config.yaml
n_layer: 16
d_model: 768
n_head: 12
n_kv_head: 12
head_dim: 64
d_mlp: 3072
vocab_size: 25185
activation: "gelu"
norm: "layernorm"
norm_place: "pre"
norm_eps: 1e-05
positions: "alibi"
qk_norm: false
attn_scale: 0.125
bias: "all"
tie_embeddings: true
parallel_block: false
extras: ["capped logits"]
init: "normal"
init_std_qkv: 0.0179
init_std_o: 0.00316
init_std_up: 0.0179
init_std_down: 0.00316
optimizer: "muon_variant"
lr: 0.00925
beta1: 0.95
weight_decay: 0.0
lr_head: 0.00657
grad_clip: 1.0
warmup_steps: 200
schedule: "wsd"
decay_fraction: 0.593
decay_shape: "linear"
final_lr_fraction: 0.0
batch_tokens: 131072
seq_len: 1024
doc_mask: true
train_tokens: 1061000000
steps: 8095
dataset: "wikipedia_en"
MLP neurons of a small language model. Each row is named by its layer, matrix (down: output weights) and neuron, and shows model dimensions 416-511. Each number is 200 + 40 x the weight over its row's rms, rounded and kept within 0 to 999.
A block is one neuron, or neurons of one layer that tend to fire together. After each block is what it responds to, as a language model described it from the Wikipedia text at the highest values.

L9.down2211,228,231,207,213,226,179,164,228,200,235,256,152,230,203,214,223,193,196,185,248,181,162,243,141,266,181,210,194,237,228,270,171,150,162,168,201,190,224,182,153,155,245,167,243,181,249,276,127,222,134,177,231,155,217,184,192,192,210,229,207,199,193,185,197,225,293,209,188,182,203,202,179,247,245,120,162,165,256,308,224,210,261,204,132,229,89,173,191,172,207,216,163,199,235,197,205
Responds to: Sports tables and results. Cells and separators in sports schedules, standings and results, such as table pipes, scores (43–23), seeds and start times, plus superlatives like best or longest.

L9.down1139,294,233,201,180,124,243,227,242,113,288,220,197,180,240,201,222,206,243,182,211,225,146,175,185,238,140,217,208,272,132,258,160,238,147,149,162,222,270,197,190,222,250,211,218,233,258,148,118,228,199,182,169,158,198,174,215,182,164,247,173,146,224,231,121,194,271,226,201,154,203,217,129,280,245,243,239,170,165,144,239,185,180,213,112,161,196,189,181,168,96,205,180,205,189,240,209
Responds to: Foreign-text word fragments. Word-piece tokens inside non-English titles, names and quotations within English text, e.g. Mali pr|inc, Se|igi no Tsurugi, dio|ec|esis.

L8.down677,243,212,255,172,163,110,160,232,241,141,194,194,205,189,208,156,235,258,297,166,145,191,209,179,158,252,242,158,195,244,253,176,215,214,204,216,216,180,220,193,254,237,224,280,242,247,167,208,275,188,165,189,218,188,192,233,190,143,231,198,177,169,286,171,189,99,215,151,228,209,242,157,298,186,169,177,197,121,224,143,227,216,164,84,190,203,245,228,235,185,163,188,214,142,245,133
L8.down880,211,184,283,223,205,216,188,190,231,195,207,186,187,159,151,188,190,213,247,251,208,155,230,153,109,154,206,146,178,222,155,167,232,251,146,191,180,246,199,204,159,176,166,154,226,236,187,152,225,172,191,133,219,151,228,221,214,152,180,181,196,137,166,207,204,158,211,189,173,202,227,190,263,152,222,191,212,177,246,175,193,169,202,217,152,192,171,258,212,205,205,238,128,264,226,211
L8.down1069,211,168,269,282,162,167,214,165,222,174,220,284,214,192,200,188,238,303,157,226,200,99,192,211,172,165,165,174,236,225,219,152,139,158,151,293,200,113,253,193,160,220,161,163,198,234,216,144,225,189,202,183,118,226,92,231,199,169,183,238,289,215,223,271,241,150,244,187,221,179,153,175,190,229,178,139,186,182,209,222,244,158,244,173,221,234,219,162,229,216,197,193,136,167,197,303
L8.down1180,190,164,159,179,214,141,159,211,151,235,203,216,197,209,256,158,226,199,209,155,185,178,146,122,240,181,200,275,110,263,232,145,165,141,154,149,229,199,211,155,214,150,242,243,211,158,236,189,198,225,145,154,129,243,287,217,212,177,265,259,242,144,135,310,253,163,197,270,238,185,239,239,287,217,236,207,210,153,230,166,205,120,186,229,241,200,146,205,237,233,193,236,122,186,178,174
L8.down1395,274,197,217,184,145,187,151,240,216,203,167,182,112,225,255,260,245,230,170,218,231,271,218,121,188,144,257,206,186,260,178,246,139,272,194,225,157,163,229,184,246,243,174,166,200,221,183,216,159,203,180,208,164,187,189,194,160,142,217,199,211,250,191,187,208,172,216,203,195,228,243,169,239,228,178,112,165,206,289,141,137,145,190,215,162,196,226,223,150,273,185,235,267,215,226,215
L8.down2450,202,196,200,209,190,150,223,180,194,204,205,231,215,177,125,194,209,185,159,298,208,229,190,198,211,216,252,175,169,208,190,178,262,232,181,145,185,164,251,248,233,226,242,127,211,118,188,219,210,237,217,295,268,275,190,231,189,205,187,212,208,260,238,236,197,198,166,235,195,218,212,157,190,206,238,180,131,162,251,173,193,220,237,189,195,184,109,82,165,209,191,272,163,185,229,139
L8.down2613,221,158,194,209,171,210,176,103,188,230,184,196,192,203,163,170,236,154,173,247,229,95,105,195,139,279,198,142,215,256,216,184,195,198,177,216,216,165,200,167,214,149,205,236,192,221,203,154,112,192,220,166,190,227,190,225,216,179,170,226,195,219,219,240,236,188,207,167,246,198,152,156,221,102,255,216,248,264,256,204,214,236,223,214,184,150,229,174,296,134,245,219,172,261,235,224
L8.down2633,241,211,170,190,186,223,196,257,199,120,260,212,127,147,193,225,195,214,227,181,215,146,188,223,206,138,155,135,290,262,212,205,217,225,196,174,187,167,230,203,187,189,231,159,112,200,241,228,202,242,163,256,206,222,193,261,181,235,228,247,144,237,153,274,218,203,332,185,262,200,175,195,67,243,175,185,184,201,198,183,236,224,220,202,241,263,183,187,147,189,254,192,255,262,266,218
Responds to: Clause-introducing reporting verbs. Verbs and adjectives that set up a following that-clause, often in passive "it was/is ___" frames, such as announced, clear, argued, discovered, said, believe.

L6.down586,218,121,209,154,303,233,190,163,155,218,174,242,135,227,201,117,163,209,191,221,175,221,201,203,209,237,168,169,174,246,212,186,233,213,196,271,201,257,213,183,233,199,221,295,249,202,224,269,254,151,126,122,184,238,251,249,203,161,226,152,178,236,170,193,236,232,179,224,194,200,235,145,179,223,187,169,158,247,191,165,216,251,146,242,167,233,168,137,197,175,223,163,195,203,280,240
L6.down793,162,165,194,206,246,264,222,168,209,194,297,209,161,242,240,178,166,183,163,249,235,161,182,206,207,177,261,186,184,108,255,246,241,142,273,179,218,163,230,202,154,203,176,234,144,152,166,202,198,178,184,217,227,97,191,224,198,170,315,184,254,246,189,252,170,185,204,162,172,186,173,220,228,223,246,261,218,125,234,223,145,155,220,262,161,183,149,293,198,199,240,181,254,151,190,202
L6.down805,110,138,178,206,219,198,181,185,271,200,224,173,207,222,164,234,219,254,163,219,223,231,219,169,170,219,216,213,164,107,122,208,219,268,233,175,195,236,206,225,256,224,174,217,157,105,213,197,203,182,217,209,134,197,180,195,94,252,217,195,225,221,153,192,173,178,200,134,142,150,141,124,202,191,184,225,189,216,226,214,192,193,175,248,148,237,232,176,173,179,130,209,251,166,171,167
L6.down1310,148,110,262,210,263,172,248,191,157,233,290,273,173,258,211,182,190,195,175,287,155,172,233,181,299,172,201,199,205,132,209,171,200,221,250,108,199,222,221,156,205,188,276,154,222,201,146,193,186,221,198,167,211,229,240,120,181,169,207,231,188,246,246,175,140,188,198,152,203,175,154,152,310,200,288,175,168,179,220,279,168,231,200,143,209,223,161,232,176,213,130,198,179,169,128,272
L6.down1750,235,157,167,193,245,227,131,218,165,198,179,193,259,231,177,206,212,287,180,217,244,166,207,200,194,181,157,292,179,224,181,179,219,224,198,193,164,175,220,87,239,125,217,157,121,190,223,183,245,228,225,116,168,214,287,178,190,134,219,232,185,198,246,208,196,247,239,203,197,238,173,192,198,230,178,180,192,215,304,219,130,217,238,227,181,230,210,191,161,193,210,201,202,150,209,258
L6.down1757,177,203,210,158,264,202,229,210,213,214,241,191,179,212,248,150,261,227,184,228,191,172,168,172,179,124,205,210,194,250,201,192,189,208,272,191,209,198,191,212,159,163,253,162,293,187,223,223,179,193,213,267,267,214,259,131,133,146,191,156,233,168,169,175,218,217,211,182,229,232,185,200,276,212,273,235,206,205,166,187,174,196,200,121,193,270,181,207,236,214,181,287,187,196,208,239
L6.down2793,194,196,233,152,207,230,312,239,194,244,152,169,244,168,169,146,227,208,203,223,235,137,152,205,178,188,223,189,201,284,220,144,264,224,268,200,164,216,183,162,190,189,240,185,226,258,205,180,186,245,136,203,231,157,258,193,135,230,215,229,175,176,233,171,218,146,166,212,235,156,202,160,255,245,212,225,190,242,308,160,176,229,206,146,228,228,175,193,212,221,212,173,194,140,114,203
L6.down2963,200,228,245,214,230,107,253,215,160,192,232,165,176,126,207,191,202,257,193,190,207,233,217,178,158,147,222,155,175,183,222,141,141,204,171,243,137,144,158,220,257,162,182,228,246,292,335,198,209,244,167,206,190,183,178,219,281,261,165,198,209,237,199,200,186,202,206,223,193,209,227,116,198,221,266,190,223,174,210,194,220,207,224,214,152,229,248,219,141,215,262,170,189,216,190,237
Responds to: Sports table pre-opponent cells. Cell separators and other tokens just before an opponent or team name in sports results tables and game logs, e.g. "May 5 |" before "@ Boston", "#4" before "Oklahoma State", "against the" before "Nashville".

L8.down817,258,196,187,266,259,212,255,144,157,200,190,180,215,188,160,141,230,232,164,206,121,140,289,246,135,174,131,206,233,170,184,172,157,202,130,152,187,256,190,221,140,250,180,178,191,226,194,213,216,214,224,201,199,241,181,161,155,248,130,183,132,204,175,174,170,249,170,169,176,203,155,193,164,216,349,144,221,227,201,214,168,178,132,191,179,200,184,204,194,194,192,219,129,194,232,123
L8.down1030,234,178,266,199,182,242,165,132,202,206,162,145,191,147,184,191,222,123,195,176,170,179,249,234,197,158,190,184,180,109,147,171,259,224,222,147,233,235,224,238,185,224,202,195,169,247,219,239,275,201,196,148,174,235,205,166,221,245,177,205,212,161,172,163,256,284,207,216,142,177,166,238,215,135,137,180,94,191,144,280,157,178,210,200,134,120,240,168,143,137,213,195,139,256,162,191
L8.down1780,206,137,86,189,243,203,194,253,192,189,243,217,94,145,168,225,215,202,139,189,181,176,192,229,200,204,190,176,202,218,235,188,198,158,142,169,202,185,200,146,192,230,172,206,210,240,185,130,193,189,132,272,231,204,238,222,190,252,209,245,194,151,244,117,193,115,95,189,230,199,197,188,217,191,276,320,184,186,248,230,181,232,226,214,190,182,191,146,191,167,244,183,202,180,208,176
L8.down2149,200,235,191,168,259,246,229,239,154,191,193,214,243,161,180,213,219,255,189,279,212,209,228,202,160,228,236,185,237,194,222,171,246,158,199,219,226,223,169,228,208,133,169,236,209,244,194,230,225,261,221,168,165,162,174,188,105,173,132,134,96,176,173,139,124,278,228,257,160,156,179,161,199,114,221,189,211,175,203,181,212,125,221,179,188,139,186,189,228,255,282,221,258,243,189,233
L8.down2442,283,191,238,280,185,184,205,207,226,183,187,169,262,210,257,246,182,216,166,135,101,180,221,211,159,229,185,258,221,264,183,191,155,242,208,219,162,249,266,206,214,164,220,133,120,179,190,231,269,188,217,179,170,167,241,256,200,249,153,202,266,186,203,203,202,103,252,221,174,216,210,288,187,195,204,241,179,236,193,230,145,225,219,234,297,158,257,206,154,226,174,144,189,135,196,169
L8.down2582,232,221,263,197,191,188,194,216,252,158,181,182,270,200,162,166,147,190,168,221,198,224,194,159,225,188,240,210,197,275,180,213,211,190,249,243,200,229,201,197,205,190,175,149,176,172,180,245,235,218,238,153,170,192,194,159,221,242,205,177,201,179,231,169,168,225,312,176,157,179,197,270,184,223,211,136,202,230,209,181,122,193,139,187,137,115,249,136,156,161,238,216,195,144,231,272
L8.down2915,250,207,229,190,203,218,261,223,165,195,168,281,226,144,122,208,232,165,240,211,205,167,179,169,175,152,223,232,199,306,173,196,214,171,287,253,124,170,244,232,195,189,203,188,262,197,258,219,268,250,139,167,213,150,205,237,219,176,219,234,247,244,184,127,225,191,255,223,206,169,167,231,166,222,175,214,204,225,211,224,199,211,192,226,219,129,216,231,195,188,248,256,183,156,144,192
L8.down3055,174,156,221,206,227,214,223,163,168,204,169,144,190,173,214,230,251,208,202,148,206,126,276,208,148,117,171,215,299,104,178,168,259,155,185,244,272,185,144,187,262,257,180,214,208,179,221,183,220,175,221,176,187,151,207,195,322,136,235,201,191,218,283,195,223,216,151,145,131,164,192,214,153,160,270,293,150,195,148,153,156,198,248,207,140,177,206,227,217,170,259,125,192,250,120,221
Responds to: Start of titles. First word or word piece of a creative work's title, often after a table pipe, list item or opening quote, e.g. Dark, "In, The, Heart.

L8.down199,209,237,142,164,148,203,187,197,205,124,197,217,208,137,212,190,163,191,248,190,193,199,235,238,164,241,185,149,206,160,192,165,229,174,253,243,205,146,234,197,180,236,197,209,192,252,209,207,208,215,187,99,168,243,195,187,200,186,184,221,226,223,159,186,218,188,224,177,185,179,255,205,251,228,270,218,152,217,229,231,243,242,281,166,169,239,123,116,203,252,193,154,148,253,197,157
L8.down294,198,241,210,224,222,177,226,174,183,203,223,188,118,95,226,158,195,152,206,226,152,192,180,233,245,168,251,186,188,185,212,258,218,178,166,261,170,249,132,129,175,255,134,184,169,231,260,253,194,173,234,175,131,194,228,205,220,177,191,189,244,173,156,155,146,149,234,223,187,179,202,162,154,220,276,205,175,213,193,247,215,167,205,237,195,207,149,212,209,129,246,261,219,194,187,204
L8.down319,229,145,161,250,249,201,221,186,194,201,214,162,216,158,192,147,149,178,186,147,259,260,189,150,210,122,226,148,222,255,268,203,201,270,201,238,258,181,188,156,246,241,198,144,202,184,187,215,137,229,178,196,119,219,270,169,170,255,133,229,205,220,163,278,178,178,200,124,168,128,292,134,131,227,243,264,115,245,206,263,160,258,166,241,191,101,66,198,136,163,238,182,198,249,229,183
L8.down1115,228,236,143,199,194,136,176,120,283,252,154,198,236,261,182,154,177,200,238,226,147,254,277,240,201,153,196,211,107,166,184,151,227,202,111,239,162,214,242,218,153,211,110,158,154,172,159,208,230,209,190,235,228,137,96,266,254,203,225,224,103,172,183,209,230,161,188,327,227,181,200,282,169,153,214,208,191,211,176,249,169,230,191,197,209,163,223,203,116,171,148,209,175,222,250,162
L8.down1526,156,183,211,244,186,191,215,223,278,145,177,130,180,124,199,175,128,200,191,181,249,161,293,234,205,193,149,143,221,113,101,149,161,192,257,175,155,219,149,216,130,250,189,237,201,204,230,133,155,225,183,194,151,170,256,200,190,179,87,154,224,183,218,170,205,166,127,249,235,224,173,217,225,205,302,265,169,257,200,220,186,179,260,139,134,205,342,150,188,206,217,196,177,182,194,231
L8.down2244,252,230,199,159,197,288,177,129,178,208,189,190,198,80,156,194,154,192,171,199,111,236,253,247,260,223,179,187,191,247,204,146,172,196,237,255,235,212,187,167,242,288,253,193,207,176,147,204,227,191,191,254,260,218,222,216,159,183,210,222,206,217,196,225,198,152,192,173,218,178,272,166,260,232,126,192,219,190,136,179,222,190,242,256,191,155,139,160,209,210,212,217,251,212,211,205
L8.down2373,252,183,172,239,136,206,225,238,203,248,206,195,292,131,170,84,148,225,174,264,176,179,234,167,206,156,267,184,239,126,160,162,160,183,241,243,141,162,175,207,188,225,203,142,283,195,151,209,166,299,244,142,129,219,128,191,189,206,163,138,227,211,175,221,178,204,204,249,166,193,162,197,138,171,203,250,218,188,252,219,207,260,174,193,243,156,194,179,207,178,220,182,184,235,226,116
L8.down2599,188,218,183,174,220,201,203,104,216,167,173,171,293,168,107,121,134,160,62,313,210,218,270,239,204,235,201,147,196,144,176,189,239,134,168,250,210,159,200,257,166,234,214,207,209,261,144,175,209,240,256,201,247,185,203,178,104,170,201,177,195,227,143,143,211,201,235,242,145,226,203,223,205,160,210,218,237,263,132,212,199,179,206,174,252,216,159,189,176,218,142,158,236,288,188,233
Responds to: Membership/role phrase words. Function words that place a subject in a group or role, mostly of in one of the and as in listed as or named as.

L6.down59,204,224,202,206,180,242,221,170,224,132,151,217,204,187,233,146,217,204,191,178,224,217,282,122,204,237,206,200,229,214,180,126,169,266,220,199,197,185,240,166,210,148,245,206,227,182,130,209,245,206,206,156,189,205,159,224,190,252,244,184,185,170,229,154,175,167,221,157,194,179,164,266,186,229,136,193,149,244,217,144,160,175,205,144,277,223,205,247,222,147,215,181,171,242,197,115
L6.down92,172,258,205,189,204,191,267,141,277,209,160,178,79,180,187,163,137,178,195,289,247,170,241,277,227,217,237,214,138,171,223,204,219,223,219,234,180,250,231,181,152,164,245,104,252,186,190,185,196,222,251,186,222,186,161,245,242,213,147,278,204,184,256,161,99,179,288,178,162,171,248,174,196,211,189,204,173,218,183,173,155,177,161,197,189,105,181,206,197,199,281,184,210,239,235,199
L6.down675,213,200,168,245,108,250,232,147,193,186,181,194,243,284,211,172,194,198,218,220,134,160,164,139,169,182,201,185,227,240,155,230,170,198,245,185,213,182,211,123,189,219,203,244,292,255,236,210,205,191,171,212,156,166,263,226,195,239,224,188,193,248,274,166,185,227,200,199,167,203,184,174,259,202,170,190,238,266,245,190,166,216,170,195,174,203,234,173,255,157,189,186,108,193,257,174
L6.down1106,172,266,163,232,170,212,166,175,203,281,281,184,250,218,174,147,254,102,134,127,135,214,182,149,171,184,245,124,247,186,156,236,181,118,154,203,188,136,171,190,313,245,214,197,183,171,203,205,171,225,150,180,221,234,222,246,92,221,180,186,232,170,208,270,177,169,217,232,152,129,197,164,196,224,220,224,207,242,146,248,220,254,259,173,218,224,216,216,226,215,214,161,153,241,222,195
L6.down2069,108,158,188,218,165,156,205,178,197,203,224,251,192,143,176,213,151,154,226,188,159,168,211,235,240,231,250,144,214,184,98,181,219,138,197,163,234,123,176,168,169,229,264,186,239,140,226,165,191,249,158,198,181,257,187,209,217,226,144,231,214,138,198,228,269,231,214,248,188,223,262,161,152,189,179,262,193,180,150,206,238,218,195,168,273,136,198,233,271,211,208,208,200,163,200,261
L6.down2089,197,146,150,225,184,222,224,188,186,196,194,189,159,147,217,245,259,226,263,197,137,238,298,193,212,175,176,200,205,240,231,254,204,159,203,187,224,205,215,151,234,198,171,232,260,235,181,223,171,185,229,165,156,245,249,206,253,144,226,210,132,219,158,226,266,205,204,248,273,208,264,126,179,196,153,180,213,161,235,266,190,219,253,130,143,251,183,220,128,162,230,179,180,215,205,168
L6.down2489,194,160,227,187,196,254,281,184,187,209,288,191,170,190,215,174,224,151,198,197,186,207,211,123,158,206,228,158,163,193,165,263,236,180,106,192,184,172,178,243,174,207,282,212,206,177,236,206,167,239,162,177,209,210,169,207,156,270,255,269,267,184,223,253,151,160,188,185,253,208,202,214,232,199,149,179,239,180,194,221,198,149,186,167,242,163,164,214,226,165,240,198,233,175,154,138
L6.down2872,214,254,170,228,123,146,200,168,125,223,235,176,149,183,206,222,172,179,148,268,168,171,153,184,214,215,243,231,150,127,173,163,145,169,271,239,172,128,156,220,241,176,243,246,193,220,160,260,180,262,133,210,215,137,215,201,190,185,209,199,220,123,248,197,182,211,216,211,219,270,166,216,160,194,252,164,148,226,232,170,224,276,204,199,149,229,142,185,240,251,246,207,107,172,201,111
Responds to: Mid-title connective words. Connecting words such as and, to, &, or, no inside multiword titles and names, e.g. "Rome & Juliet", "A Day to Remember", "Time to Be Free".

L9.down158,162,202,233,223,330,217,137,218,266,188,204,178,251,234,107,172,176,261,279,188,224,193,205,235,275,160,216,227,235,202,124,168,210,180,172,238,189,220,171,202,204,153,225,163,196,209,193,210,215,233,200,185,214,195,219,245,164,213,242,189,218,244,196,133,157,185,152,232,186,227,144,149,114,250,180,234,164,162,248,208,163,216,233,181,187,269,261,222,224,260,172,199,165,235,240,170
Responds to: Pre-verb adverbs and auxiliaries. Words between a subject or auxiliary and the main verb, such as adverbs (formally, publicly, also), auxiliaries (be, have) and infinitival to.

L6.down209,250,220,148,201,131,221,290,235,159,146,240,179,214,181,225,183,202,179,160,231,218,232,223,189,200,200,112,183,211,151,222,230,133,207,192,261,118,287,260,197,216,214,114,243,198,197,243,246,242,198,122,193,161,254,253,264,186,264,200,210,220,162,263,252,177,143,109,179,216,146,155,222,270,141,195,240,150,188,187,162,183,190,99,213,187,207,189,208,129,206,247,184,150,194,171,241
L6.down370,239,158,206,205,74,180,119,186,187,172,194,189,218,170,230,163,157,188,211,195,280,222,174,244,178,176,176,174,189,216,208,182,185,179,185,220,185,226,222,197,158,165,211,251,291,219,192,202,250,243,139,246,141,185,158,240,158,237,198,215,192,210,216,213,182,110,244,165,192,157,179,185,263,140,205,225,190,118,216,222,188,237,166,194,177,216,146,168,177,184,241,214,158,196,231,177
L6.down609,287,244,293,227,127,229,194,171,230,196,234,196,143,171,250,178,241,187,226,185,207,177,224,191,178,274,165,167,197,205,256,233,174,159,204,216,188,247,258,166,161,157,214,231,129,212,188,188,159,195,172,147,172,260,206,236,165,212,149,176,215,227,117,216,287,190,270,173,241,197,196,250,227,201,192,151,130,221,218,206,193,154,136,188,218,237,179,191,272,217,206,215,248,196,222,209
L6.down1160,214,181,220,192,257,231,261,253,215,175,155,195,117,211,270,172,129,249,195,78,258,185,140,245,203,221,235,228,216,236,228,235,240,173,228,213,138,189,202,164,164,176,237,201,198,269,136,148,241,259,138,199,176,186,135,204,149,172,117,298,198,191,231,164,177,176,155,239,187,172,244,256,164,155,273,204,174,105,233,205,213,288,156,261,213,207,212,188,235,203,180,172,214,199,189,196
L6.down1241,204,196,132,214,143,188,245,189,176,208,192,216,160,192,214,218,246,209,246,207,212,140,223,148,215,174,147,224,242,188,194,248,239,232,209,250,179,150,213,258,211,254,192,163,231,191,237,235,131,269,196,213,250,231,205,152,114,178,172,227,181,232,191,149,147,162,156,176,190,197,105,213,190,215,239,227,175,233,236,165,76,182,196,233,280,118,219,162,216,176,169,188,230,179,211,185
L6.down1565,188,227,249,262,222,199,222,179,159,119,169,258,207,138,220,195,223,271,273,264,146,195,257,214,261,171,155,157,253,165,183,227,207,168,156,275,191,261,248,191,153,229,147,195,186,170,192,221,170,205,236,288,202,266,199,192,168,218,156,184,219,187,220,153,254,196,161,282,237,199,170,218,309,154,194,195,146,138,176,238,199,159,207,152,202,253,180,190,177,221,204,198,172,185,213,224
L6.down1569,281,174,213,263,196,199,273,289,220,154,183,198,230,195,179,187,228,138,252,179,233,258,251,186,230,211,185,146,241,264,140,210,227,179,224,231,181,239,217,148,208,203,108,208,176,263,204,160,173,124,153,194,164,146,154,80,154,228,251,281,149,166,186,243,223,199,260,230,277,257,155,169,198,191,185,216,192,129,234,271,169,187,124,247,232,208,211,216,189,179,195,249,181,201,276,190
L6.down2799,224,212,297,257,114,143,175,143,274,199,149,191,194,185,216,221,182,173,222,221,178,199,261,244,221,227,154,151,219,191,235,219,211,141,177,217,178,196,194,234,178,233,164,159,140,168,252,198,136,190,204,199,216,181,170,276,179,191,209,176,250,128,169,176,223,204,253,218,212,144,111,147,273,203,216,218,247,67,165,208,202,169,231,125,178,225,239,198,252,210,179,211,242,181,231,186
Responds to: Reporting verbs before content. Speech, cognition and reporting verbs that introduce a quote or that-clause, especially in reviews and summaries, such as noted, wrote, concludes.

L8.down57,216,226,226,218,238,187,181,264,210,213,173,169,149,240,185,284,195,216,262,179,184,196,195,183,288,284,212,233,212,176,197,258,207,188,235,266,171,210,173,203,179,159,225,205,282,189,174,163,203,220,191,162,211,193,213,219,169,70,230,261,159,154,234,184,262,105,208,182,121,241,197,207,221,231,192,183,127,239,254,239,197,245,243,226,167,227,158,177,183,218,146,198,204,191,212,152
L8.down241,168,181,218,231,196,170,251,138,151,136,242,231,231,223,176,206,272,171,147,156,244,165,251,180,240,200,196,199,281,187,165,204,170,248,273,204,203,176,134,186,172,196,273,218,147,233,113,141,235,156,178,196,221,221,174,172,226,270,190,220,121,156,242,232,196,224,174,203,193,167,136,108,137,238,255,236,137,256,169,189,232,159,217,237,231,256,180,178,208,245,207,249,191,151,162,177
L8.down372,238,249,205,178,103,117,202,197,168,212,172,218,182,163,263,152,164,278,206,195,205,157,251,208,230,201,186,211,125,214,230,115,222,173,175,193,122,165,221,256,255,166,133,240,250,169,186,205,200,209,198,221,274,234,249,178,249,167,207,204,206,246,208,209,104,241,149,186,273,120,199,199,139,183,214,199,251,208,114,216,165,194,214,227,215,200,125,261,215,216,309,244,169,190,277,224
L8.down402,117,212,213,195,244,143,241,253,225,234,181,257,269,220,126,262,202,226,240,241,191,238,237,221,227,198,233,182,214,179,258,166,201,272,257,220,154,208,195,209,247,151,94,169,235,189,167,219,232,185,221,209,237,178,240,184,207,224,205,239,244,193,164,199,185,190,184,181,218,246,191,167,212,169,150,243,256,188,140,256,208,227,216,162,117,239,179,165,176,182,203,210,148,185,215,170
L8.down716,237,199,171,222,193,278,186,217,208,285,223,165,174,168,175,213,203,218,254,161,234,219,176,271,224,231,168,125,178,151,177,188,183,242,173,230,122,149,271,195,195,183,181,197,212,202,257,192,208,261,163,166,195,214,229,186,192,253,255,175,203,245,173,183,209,222,230,243,165,189,176,122,175,245,172,175,219,147,167,224,198,72,213,163,270,174,217,159,175,174,157,241,235,196,173,234
L8.down2212,244,173,145,161,170,169,210,174,205,192,186,259,132,153,222,255,200,124,150,286,287,229,230,195,187,243,199,262,186,205,247,169,132,266,149,219,227,251,269,174,174,145,216,163,180,288,192,241,150,112,286,185,162,228,189,286,107,198,208,186,257,160,234,131,254,152,254,265,215,172,258,253,150,221,198,240,252,191,207,247,200,179,199,118,144,248,213,147,174,205,148,249,198,160,159,207
L8.down2306,171,195,140,178,245,151,144,179,178,224,218,216,201,125,186,288,223,178,246,180,141,191,135,196,252,172,292,142,149,230,258,238,185,197,250,192,180,206,269,236,211,200,178,218,256,189,201,208,172,157,162,223,168,294,208,180,253,188,165,229,172,282,171,164,189,175,139,266,241,139,135,257,169,227,217,250,261,202,191,218,139,185,94,160,183,171,243,214,183,213,194,164,274,206,159,200
L8.down2468,179,255,195,152,219,224,156,238,203,164,175,223,179,197,192,170,226,200,229,245,191,207,230,255,146,183,224,194,193,148,193,187,258,216,281,257,252,174,164,116,234,265,231,199,216,162,160,292,220,169,214,175,251,183,242,193,236,187,236,239,225,277,208,174,217,128,175,296,128,224,226,156,135,182,163,194,264,186,199,269,166,214,237,189,196,139,199,251,150,148,242,188,220,154,178,177
Responds to: Sports table cell dividers. Table pipe separators in sports results and stats tables, especially right after an opponent name before the result (@ Detroit | L 82–86, 12 | Kansas State), plus scattered unrelated word pieces in prose.

L6.down421,216,234,156,289,257,195,165,238,107,250,178,281,169,157,209,192,228,190,209,253,170,243,173,178,140,172,165,213,195,243,201,170,239,238,201,212,175,238,286,195,190,187,262,180,218,167,202,241,151,183,138,183,204,197,250,250,242,170,176,196,198,310,199,241,180,246,192,195,211,193,125,136,230,236,282,193,264,203,180,214,204,158,176,157,210,138,185,233,200,168,103,218,218,200,165,258
L6.down748,108,216,228,161,261,102,212,218,216,128,226,168,194,197,209,195,161,202,197,261,202,204,227,280,219,164,263,250,133,212,163,257,197,194,229,224,160,225,209,195,247,239,202,271,242,96,212,248,104,293,168,229,183,237,185,153,196,160,237,160,228,228,186,169,119,202,129,228,225,181,269,204,231,217,197,216,219,169,215,210,175,143,173,192,150,218,149,220,159,185,285,215,242,219,215,229
L6.down1325,156,206,272,221,190,237,212,212,175,161,187,223,208,158,189,193,271,167,212,216,208,73,237,224,208,239,192,271,183,274,222,151,272,205,197,237,171,159,206,170,232,170,190,271,156,218,156,182,160,209,185,154,167,187,178,206,148,219,183,177,167,161,182,196,204,148,85,162,221,250,284,162,204,167,234,166,210,146,217,94,204,166,207,155,271,143,233,158,207,194,284,110,219,267,194,199
L6.down1921,213,234,222,277,173,162,229,162,185,238,258,153,172,209,148,146,172,187,191,244,177,226,239,148,167,134,189,257,178,228,314,215,203,228,200,243,212,186,221,239,115,233,283,261,171,224,193,232,247,245,235,222,257,273,224,241,229,237,205,170,175,160,229,183,248,191,190,289,187,185,166,178,212,210,225,201,159,220,166,213,182,165,147,163,245,213,195,203,176,213,196,202,183,211,247,151
L6.down2323,238,146,151,210,229,194,161,157,217,210,193,218,178,214,222,245,164,248,186,178,250,226,241,205,191,145,275,241,246,191,168,217,260,309,198,213,150,200,121,296,214,233,202,214,237,187,218,154,214,202,167,263,260,282,184,208,198,207,262,190,223,220,213,163,183,202,181,183,261,170,173,225,237,194,178,172,230,175,265,171,154,201,274,158,247,177,228,192,155,180,151,237,200,216,186,207
L6.down2445,174,196,221,181,225,183,177,237,205,152,247,120,232,201,196,245,211,235,122,204,252,185,170,185,139,175,173,148,198,156,207,215,228,225,255,187,106,235,218,189,240,232,150,153,266,276,142,223,240,234,257,196,248,239,207,248,255,276,223,210,222,125,231,212,159,222,172,217,186,273,142,217,264,179,219,149,208,286,213,125,209,230,223,241,270,167,200,147,172,228,196,269,175,161,271,215
L6.down2485,225,167,214,138,176,177,180,170,226,201,174,202,197,208,173,182,255,204,226,152,178,268,189,171,185,196,198,165,197,195,218,209,147,203,151,211,187,182,237,247,294,177,123,262,168,227,223,293,168,253,115,254,204,255,211,246,190,140,217,193,264,228,266,269,170,154,155,227,221,180,220,287,159,260,201,220,148,141,207,180,240,187,213,142,208,238,180,174,265,279,184,160,175,155,123,181
L6.down2836,188,240,201,190,183,285,166,211,178,156,248,179,175,110,221,200,253,254,267,163,221,137,232,172,199,291,218,185,278,200,157,164,210,177,223,175,185,283,198,226,155,186,206,292,186,132,210,198,248,144,205,218,255,205,166,145,195,280,175,215,185,111,200,236,177,210,176,152,237,157,212,164,240,281,217,179,254,151,188,235,219,224,207,192,197,188,268,235,186,168,207,228,256,221,192,183
Responds to: Degree and manner adverbs. Adverbs (often the -ly piece) placed before the verb or adjective they modify, especially fully and completely, also newly, relatively, successfully, very.